config.toml
head_dim = 32
vocab_size = 2929
norm = "rmsnorm"
attn_scale = 0.177
bias = "none"
init_std_down = 0.00411
lr_head = 0.0144
final_lr_fraction = 0.0
batch_tokens = 65536
MLP neurons of a small language model. Each row is named by its layer, matrix (gate and up: input weights; down: output weights) and neuron, and shows model dimensions 192-287. Each number is 500 + 40 x the weight over its row's rms, rounded and kept within 0 to 999. Numbers have three digits each. A neuron's up and down rows have the sign that makes its largest values positive.
Before each neuron's rows, "fires before" lists the tokens most often just after its 100 highest values on Wikipedia text that the model never trained on; "fires in" lists the words (lower case) most often at its 100 highest values on Wikipedia text that the model never trained on. A number after a token or word is its count.

fires before: "ro" 34, "ad" 20, "way" 15
fires in: "railroad" 52, "railway" 15
L8.gate48:564476499529523474458474519523471516474496428500525528494497454484560513493584480531510553553495549463526502533591536504551493455468451447535390452548442482599483488485569545539484533409446455471489532556366543596501501494536500544510425431479441501487537475507501468449501470507453530533
L8.up48:489452444411536491484469494519466467558542453519545439553487492486501479389502524614496552472505472582508557484515450465500499499498436478515553465507467449531450539587475473524568550499509521512505444535504523480460483536524572524562466523569547538538507467564508483485515522483449482547
L8.down48:548465586504464452468426493443490535515463523574503523503521490441412422479535494533454581545533521411515523549514427399506503479486517481489484572496491421504506462537478496480490423512501487530541577501476511472525546481462533588463489520546541549500563547469506448452507555528551467429

fires before: ")" 27, " |" 12, " (" 11, "%" 8, "9" 6
fires in: "8" 13, "9" 11, "0" 11, "7" 10, "6" 7, "5" 5
L6.gate690:554547530455478509458569465511481411519596481472448512504473431477585480507515510515519500576479518476557539552469488614489464488498482418494499576495490487503491473518519498595486488481513576424499485505511453489586440568518428527483555483484502473528493500470534500526533458517493524479
L6.up690:467465515428415463545517505517437493470555575511446492489529545488561479445527527461498453467470588453539489576534497491506496570499449407448505547523542490517466572487518484504518593519545476513462495451531523572436502577442502510652471511490525473492534472482528534497488486488497495473
L6.down690:525511496422486444519482500508598545493522481583482507436438542472522524473555535415512499506553484532562498463602452528520489524508549498473433508540459567519520477487473511523472541515510457521424483499527529457519507519500440537496450464532461521434471540418464478515478499633466483465

fires before: " |" 26, " of" 20, "ed" 9, "00" 5, "–1" 4
fires in: "1" 24, "consisted" 18, "4" 15, "2" 8
L5.gate391:401461475515502465376497576482550457540540470515518438434519532478457495491538491487482510468508517538533509513482410505493502428527548526522478512455549482514536563493553471522476535469461494523466567550518476477510446464454464507406567546521496504456506427503473553477499504530544490494
L5.up391:405553548495471521518557539511508482495414468476539531463558601491486526516558490569446489503590514536536505502486478420433514426596491526462432439512498472569510550465501514497520449454510435475425466510526482546470613527395534538447501469473467508518457493512469513509559457459536471490
L5.down391:407534509571570498472459479490509491527567551553508498523463476499538467496456500442510598471410442569498502433498544545519463408480562567482453559445530506489564555414562502428447542527537510544454509526502458513505494485536527497480571443527551565489466441496501533511487451557499494476

fires before: " |" 43, ";" 7, ":" 7
fires in: "4" 52, "bronze" 12, "arena" 5, "production" 4, "productions" 4
L5.gate704:515489502484504448489493477521505512572525368508482536578489525474489476453628487469451593507527517449480455451469502482517490480536490538522515462522533512472554523461494510518483482440463514475487575462460599489439500463483491530472499479557494556492485525525439480473436465445483489414
L5.up704:522414425521505494494559467536598574524549521513466514531541518502560472461584528531525489549526451481496486483409537463513493519516517465560482506462486491601530479484571524568486467501470499537438528445470484591473475508565541449547567516542486500509574487451544516507522532501523570458
L5.down704:590478495522446522492451496497443520468522548568504458470479444497524491500534450508470452489518416545540503510508505508446404436498472531485575490443494474503599429374522489491485457524483557498458428486460503516503503495557548573561498508510577510443509478490495546556578510460483512473

fires before: "–1" 17, "–0" 15, "–2" 10, "ph" 8, " round" 5
fires in: "1" 21, "2" 14, "alpha" 8, "25" 5, "third" 4, "goals" 4
L11.gate200:487467494501517552449491490514420435514574436553484407482521469531531520415499502510458552466567537475496458456475554505479476544416555487399469463445519512449474454460529449498485464433490452446470461508529405556527541528408543491444475453556494520484481504488514541496488413494510529517
L11.up200:402526479502499470458478512491496500550536517472486524472461500435443477464481572493519471481514465491480494536513477483478559504454459528491504473505530491533517518471580511491522536443508506513517505535470450469495479503409462560482518449467472542506538438540498458520549504473506490555
L11.down200:446435467467552477416557415481563552461481439480464425446486440525507499488518542506549479452379447482512564527530481512522514485508518435408476467465497537557456529489556489492541502499562445437453538542515425475518517552454517489498512551563527484495531408519459534513514450526467537481

fires before: " |" 86, ";" 11
fires in: "0" 34, "9" 7, "2" 6, "38" 4
L11.gate218:498525467403505463440453511535524604487479488533535502491507450519600486483479488464503554494505513461470488543522438476481395500486458551482494549481496422597535476608532438449435448451477480510515409503502470500393571567428484530508460619474520458524486517521464501472528490506510420490
L11.up218:555500529561503415519476511515491440499511549453444498514475433504467586549492544473534525476486479508427516495468433563551427511570511496515489447478547481465522465509533507431567479511428524481591445452535497488459511532518544500489522510511562494475488502497567496494589498497534495518
L11.down218:485520508484435460497568382483511488568480512524542509567480496625487502546518464476491554498560487561504488472492481472514542480500507471555505485577478447458487492520479414500503536534509565481462447483451545493466431464492495543522443461518485540543519523569458560488499525586513503602

fires before: "ad" 34, "are" 6, "ired" 5, " |" 5, "ire" 4, "is" 4
fires in: "squadron" 17, "squadrons" 14, "square" 7, "acquired" 5, "apps" 5, "acquisition" 4
L3.gate314:532619556495524519474505551524445547469489469440525452485474443478545465491435546515463511506471537550472527467510472556485545502506532504479414471534556493540538450548520432511541476507535467471525513479495508457475435510541521500493547545467449544455548498465466504473471398518472436536
L3.up314:486503455438515533516559491431467529423571496571486374498519494512511465514451442543520472539485539508477537537508510521580544496598458553427469500516534489565499494486454469473483482434490444503563526532509458461495467506534509397515478502485528476391489517553472525548547513483488494461
L3.down314:481589474488538472507471529583451517545508498554479463547507544506572504476518493482523487599524485451496571499549535506484533484493483492502561515436528513561536505478464456608478553546524475482578546464530542533504493515551521472489515492485489457445471473518509508500464470517440473487

fires before: " |" 34, ";" 10, "7" 9, ":" 8
fires in: "4" 77, "47" 8
L2.gate762:436526529510503439518639491542476438485462480453484480516511561471485523474565509490457433554505486548507516490565457512508557527471468564558506441493501516550540485435508506490519544492498518484515503577422520500520476493569523452436530494480482518477531513553447522548457440526472504512
L2.up762:511552523525488468571551502524498543524458542513500388593427521538461472537540462532548508537470435559432524521520558511458470509461557512471532422394504503482496492514546486484510558479463531533433489448420537434533491448462558470510530500486449481415443490537534533495524523552486508519
L2.down762:535461537497523449483555547517534416561546559487446405533526488485476475524579504556559483508489510548489514514482473444399487480531456454488495531482605519544547493457527517431536472485493498508515590469499464514514600456505521477521488558479497508524525487516466557550469584549584479507

fires before: "ro" 32, "ad" 15, "way" 13, ")" 5
fires in: "railroad" 46, "railway" 19, "loan" 4
L11.gate886:460452471575557435532489480494529483509509462514495510499512428523522498382543531455513507518546498499549513468463491457509475487542424449523466603483567542494482460575547470505534451510512577483528552495474477492514547423470463526471432486508549485544521481499450508521521486472510525429
L11.up886:489524523439463559472529526434498433449524437551637519493507504525477529486555510409505498430495467519528485360506453538517522446488496522515516474525480537533443507518546523563454480474491474424535549483428512511513459472522528412541544493537457579476480448483499529471504483460441555545
L11.down886:478424558461581528453511534553507524526510435511525500513490420460460540567498508559520536496481460482461520419468509522502485514446488482492472493528504438472563516531453433529462551441447475521549528540470553521516606472529519480564474470496473492532532545569484470453505500474423509601

fires before: "ad" 27, "ro" 10, "ic" 5, ")" 4, "way" 4
fires in: "railroad" 37, "river" 15, "athletic" 5
L6.gate70:530463496598514602513590485498509430491539473504563499579487511417572438553562464429521507472519508576526533531572483504496455537560507523460495513464556503490541514495493537499518499464529510414510535420508544554493435515483474546510511533514517481504484432489557472431462463573514455521
L6.up70:480491493570459529490567497461599576462497437497518494507408429487492502519492521431523557499468461524492565506525561528460477500459591511473467573468528541499499513500503544478545559468542520480515549501435547542474529408559385500544415510506486474597479422503505491539479515473438479509
L6.down70:553533525468492496485479559514509543492527407493536518518508534502482507487462440452497533427491598432467423534391537520471482512452521465499469539497491538510475499475582503469570489453512427529534500516583563469527479471462526453456517516452535572514498511503536542531550479519539543496

fires before: " |" 45, "s" 5, ")" 4, "ing" 4, "–0" 4, "e," 4
fires in: "0" 40, "1" 11, "loan" 5
L6.gate811:487566485527509434432540468499505562462522504496461486469463531540528568502468502518587465455515482583537457510528497531549407543531504459434476538468500602510481454526503526463451464491608528496436535452451475518491455548529590481503469531469479474543491519484521507407568478510485506490
L6.up811:480531486463471499515474589526500484527471455543520553510459448517509510454505512474458410482515509546487515469514496487525502494555516517439479485455540464456517444601514486476506531514454505464474537545544466493484483501422521451481515460508529498391468532518502456456479548506585471522
L6.down811:545511547528485478452461490468525524528500515562472494516547521486538425454501350458507571452483531464588523478511510519453433451507533533478518531569527515470500495497518428532509458497534516461554545477532496446508531576464543494510433551496506435553488501529490506536503485491459572506

fires before: " |" 33, "th" 9, "7" 6, "." 4, "5" 4
fires in: "5" 25, "6" 24, "5th" 6, "10" 5, "67" 4
L3.gate287:542518494461452500526467512484554536489523492477473504510529534457496499503513513563491498549536502424564539450485433476525527513402490558505483487497469484444521500458554445501487581508527483513562469519496511458479531546527460494446468433500512482534446478546549611483431540556484564564
L3.up287:543453511520552539482475480488475515488424504488538522449501456490492446470480521474516471516513498483516460419488520576419557404481481448455487428525546515541415462462479518471430495509506494552509479452544491512465491489512494489439460482503513502457465460444483467552528499485501526611
L3.down287:488578458459431540474482458459460573521500618504522431529538486575489508547506545438521465468492535491454485515534433568523446474496472560525506500523521475534548464533478496542476423490520450527587471519464546462543506478428448516532514491463579516550504476528518500478527517550549484407

fires before: " |" 25, ";" 16, "5" 6, " (" 5, "0" 5
fires in: "1" 26, "2" 13, "4" 6, "111" 4, "6" 4, "3" 4
L3.gate498:472512498506447490496437527502462514552461555499541452513494540492513480422508553490505526473538459486481408476505429520516467491490414483498520508478455509562498467436519492468460550468528495543497427493522523497506514555524472447488524586511524453482424503481516569543495493534539568542
L3.up498:482469514554432516464475479525531482535467520542515503563484547519557479462515489510510532446489481498496540458458499488496433481546552551511522462507507448548458481558511530484550556531507564485494500517512485489541521472554502478488477493524502449463512487435555501509496495555563576419
L3.down498:453526514509549479462467555533523493515471485509512548486470484464569443452427452511536461501484475542483557467542481452471467474486483548538507407530516465499398478499462426593525532462509507516483551498547464502532513464509543476545520528415534477446431561507464478517493545451516520490

fires before: " |" 23, "–1" 15, "–0" 13, ";" 11, " year" 7, "–2" 4
fires in: "1" 62, "2" 36
L8.gate779:426533505522481520471548526502521523490575457496448483487464487444545456407523504535480462478521505607464502526473467498519494425532460437400510484493611498475515467530498485543401526456486497569470516443548438470484549475492561550434447460503499461473458560468544503487559511528519552524
L8.up779:487509526464493493543480537482469449538454515515474548505468503487463488481504536470564516530456450529471560504479506517447520474519553525509501478504525514581473495516478614538494556469493529510478532438504578515493471548509506452482434528522463412489559468529510459523527522493523549534
L8.down779:502568551447492467410448531479532463521469548533491498454499485460428557538482544509497525485431494526494476484468519540528453431542473519475485538444550484450579525471458524483462497542498564477508457461531517523510463454484431441504507569497523451490510449466490479521525514470445491575

fires before: " |" 31, ";" 7, " of" 6, "th" 6, "3" 4
fires in: "5" 40, "days" 7, "5th" 6, "day" 4
L5.gate423:523540519473482490533497508479494497447528520441426457569507493538500528558513503535477547497500489430475428509488523574448453500512466507505508468430541490437579578517506512494550495513493521491506535553484487510575525513494541484542529539498519534504535478545574562527428494488436510476
L5.up423:520515480447460471515490555495498515449447515468528475508485476537520539459532485495536525561511499477546550421447528501464469496523522544518476505515458492455402462544463505521465552438500492424574541502521502499494528596583567494482522490468441514435500566483466494448559464469502457485
L5.down423:552525594531540543525524519500570487533474518441477423456422513526463525511474463475571435494450580458518502493539461516425569530544495409503523484469463454522561549566500466457464543521498477508513497543463455439587555513463498532465478484505505483460466512492518482502408495425468525439

fires before: " the" 26, " to" 16, " a" 6, " April" 4
fires in: "on" 22, "at" 19, "according" 16, "as" 14, "in" 11, "during" 7
L6.gate797:530496547440567450485493480476476472477420514507471487440479544538529512557540482509447451556501520511488471527552465477538460493459596555505465501511499498474473420470470539609504497591503449446423518547486528522484530549497509465413486550524543546478537514497420523508491465490520506457
L6.up797:503476472458549446561481520523466423454451535514527504439473529599481509582552456484532447493553514530547549450492443427543490487484441522489439507498565472505496441488511487494418481493512589444498465502453488507563534453522512498488484521563535477513464543546478493518416461503472481497
L6.down797:550502560477473475394531494557504395461497518416541523431523494492508537426508514492510471560560520445573479484492514428512507438506517520582510596501535445498528492477553512478476505494517537507456555548520495567513580457533515526490439552530563531469405429544539543514459465529474492481

fires before: " a" 30, " an" 8, "ired" 5, "is" 5, " the" 4, " to" 4
fires in: "is" 55, "acquired" 5, "acquisition" 4, "addition" 4
L2.gate482:504583515543476391497572563498470491455551491490490513454547402514511500489482491553540493487535511499528485481462476485405544473581526511489497535448520490514526417536495458502446525464449476467488502476508568494525453480508548414456572557584488505461480512521437559529454487557537518538
L2.up482:419494599493500404500518499534462468518477415537489494526502470457553530555448495581538505505527496492501548513461508541420508517492484508486504487494544343548554505508474504481457489509536522543592504476466501517485406514458503503445588520532503450540437479526442515468503494540526519500
L2.down482:543457522485471618477469534523556526514477526469545543498524510454520460468496530565500471606535478508453521469525482519545464518494555513523510535460538483524561576501511510493560468459471455487491504466526476468491551467522496480537488496505548532468474447502445575509495526540511433579